config.yaml
vocab_size: 39979
attn_scale: 0.125
tie_embeddings: false
weight_decay: 0.064
lr_head: 0.00396
decay_fraction: 0.907
MLP neurons of a small language model. Each row is named by its layer, matrix (up: input weights) and neuron, and shows model dimensions 32-127. Each number is 128 + 32 x the weight over its row's rms, rounded and kept within 0 to 255. Numbers have three digits each.
Before each neuron's rows, "fires on" lists the tokens most often at its 100 highest values on Wikipedia text that the model never trained on.

fires on: " ", "1", "0", " it", " the", " to"
L3.up1901:148101143154140084159099157099154110157176137074158096121136114169090129118120133144147148198131162070086108149108083091133147133084164111127097113136114133092184129143123149128128113151071111111176098178102153130166170111095170141138150167157102156140126096100104120136131114126105154054

fires on: ",", " –", " (", ";"
L2.up101:135144153180176112094148121101154087161159107150080129106124179080129124087117148132096122095114160190123121198117131143105107154129137127111101133100136135116110128157140151194150141166159094145128123142153172164165145127091175164162047186156151152092119118121061133150146111121057111193

fires on: "0", "1", "4", "3", "5", ":"
L2.up1273:104102080098151115115127142120120141166142141087117168124172160125129110059137090110157117155088128099112159222162132115099164147096093138151113113059124080161130205160095165160091137137052105134142122104096164193169094163065142147117115129096123140214179107150118111123138122128083099142

fires on: ",", " from", ":", " with", "1"
L3.up721:135138093104145135156142061068084177083193076130090121123130159098180089171096102127147123148104192151140137163119085145124153172114159149112141121122132079095101151159135121154057111125154111159179154164114066171087069137060119131149085153172145148129211137124107105107118128185142088135

fires on: " ", " of", "0", "2", " to"
L3.up1934:133138142135145148050139118121104131131130185157134160123115119150089148148108170109144130122121093141150131108152125112117111135137194089170100137102135090139150143063100159160127173153078120064150076163101149127112142144109128151120073167187112118192144110109146180127130144122099092144

fires on: ")", ",", " two", "]", " they", "),"
L3.up210:136086100130163090132155127112164114123133150159080098096044121103118128160188130118126111107076160086126128148187087114134125119110112092124114153137160127092140134102114117109146135070129109120097198127112082151064163167163129161088141121106076097113121112095044165092150077165058021121

fires on: " ", " II", " I", "0", "5", "1"
L3.up1024:188134155128143085162121163141161126115127082141137120131123170151118123113101169161144140148176147123135077186091157114098076093173136118114128135079173105092080112132188152202107135141116114155162129160069127173132133136139154168110116127148108145164115123079147149177135140130121110152

fires on: ",", "0", "1", "2", "–", "6"
L3.up1129:156061102183148098117118114144098117145166118147100133136110151113082208184112143137175146119071183145111169199133065113141116114150114138111106189073133167133169184115122130131147090165141128091141153143099073162114116141065145151162129145123093107123197106158053124066126103129119068132

fires on: ",", ";", " to", " –", " by"
L2.up2028:112129151190192113123116064053133167087148124144153107063121150138166133139101147106058103134111141168120166141138172095099104167097133124158145056048191111114092119079094155137085132203158140131081095114128106163127174194132153126164076157158123122157173142164069099144163146156074103114

fires on: "5", "6", "4"
L3.up921:141081177153081080095139141111175130126097150093118110197149146110118165112163149149135083155092151093116167142183151122108146134153137121120062093126143160118104120129105136159103123117212139136106089137166175074125132091092139148210161177167123118126147202102129185071082140127077130206

fires on: " ", "1", "4", "5", " from"
L2.up1372:133091168169165133109139127094090068108081172126093085102111162179132116139133083120086141087124104139165115121218116134165104153116161147138173135111124200127114173116135119166142136109091099080106140111122077139148148129105145142137136160141120147118139119156154172138124175175152150104

fires on: "2", "0", "1", "9", "5", "6"
L3.up1494:122052108084114114159118161161170072091182139133110123067147155106154114099135151115098157181102145122136140130111138099105104103107055100142068107118103191151093133103046093146137115087117130157126159095140101210168138143103115155127138120184088106123089140116066098137104183118145131115

fires on: " |", "0", "2", " of", "1"
L3.up1942:152163112114157076172119134189115170140155113079083161159115130120103120128057177096117152131096154083149107122131101111069084161204146113117133173104103151135148120100108158174106211096071137049130145251105105112061191073122158144176137161168123113134125144086059142102090121106104056197

fires on: " ", "0", "5", "–", " |", ","
L2.up962:129103102112181088165153155108195121137087100095125149128106157140116139094109142176127150155139152144154116199105098123089120127103144103147126111106121117100146181146107180129113069135108095124133168174062137174165140117110178085116129127119062205125141121106119189127130196114067081152

fires on: "0", "7", " University", "5", "4", " |"
L3.up175:142076180109148119121169112126155096104172141140116139172128144067161114169150132127204071162125174148138160170110123132139088133156170152161101131095098123140121094091116129165096133140127125170080138154171119101103118071108155150137106129131097104158087160106147129147086160144167189102

fires on: " ", "K", " A", "Ch", "A", " to"
L2.up248:128121160130102114113200186098181120100180200142116087120143134102120146173112130085136131111136124111145138120102065133106134069130165093104143165140069150162118151098102134153137149127123097088125144174161153106182159118119172125162055142164173128142100109138203182118138135159084111148

fires on: "1", "ar", "in", "ing", "5"
L3.up1372:144115147130183101077149144130126084098134101125123103108073127150119136169155122096081134157123131105150121133134077135168084179082160099144124173108132179101123151127113085118231164135169060108135130156115081092132100090148108167136095136102118119148104117102090139111142193146136110131

fires on: ",", ":", " /", "_{", "5"
L3.up1759:121061164155147117094088092124147127117197116156099107091115174167136127117109043136099156183098184089112117139143082098133126152033154101125129130102172126112117101137112095136086170108141121142097146105166131183082144208166113137125071153160116161172119070119086140120109099158114097126

fires on: "0", ",", "”,", "1"
L3.up84:154096134115144110170190101125148086173216141087107136120090154174119183124065150160141082116142131164167097185075115093176138156167146131127135187109104141113109141135125133164065106112115093151206188132161129114228149179130188172074092096131175171155101100117163150063125169108071115173

fires on: "9", "0", ":", "ar", "ir"
L2.up916:112088138123141109146076116124142104102180099130154125038072170136145145056111109127143145173155154147150153099189150171177116103119121109158074157119170131091140140118088076124123126111164150123100117110128119164094146148149171104118120143125131080109146103120007111143185128129156133150

fires on: ",", " and", " of", "/", " from", ";"
L2.up1740:139124094157147125099186099120148141157155171112160128035142157069100086160107139121052121166144157130149132106157138136149082157170099103136147162069136070117096093144079167132143150119095166189051148153056135133108146169080159157078088159114100165106153112117095110190125092114110134140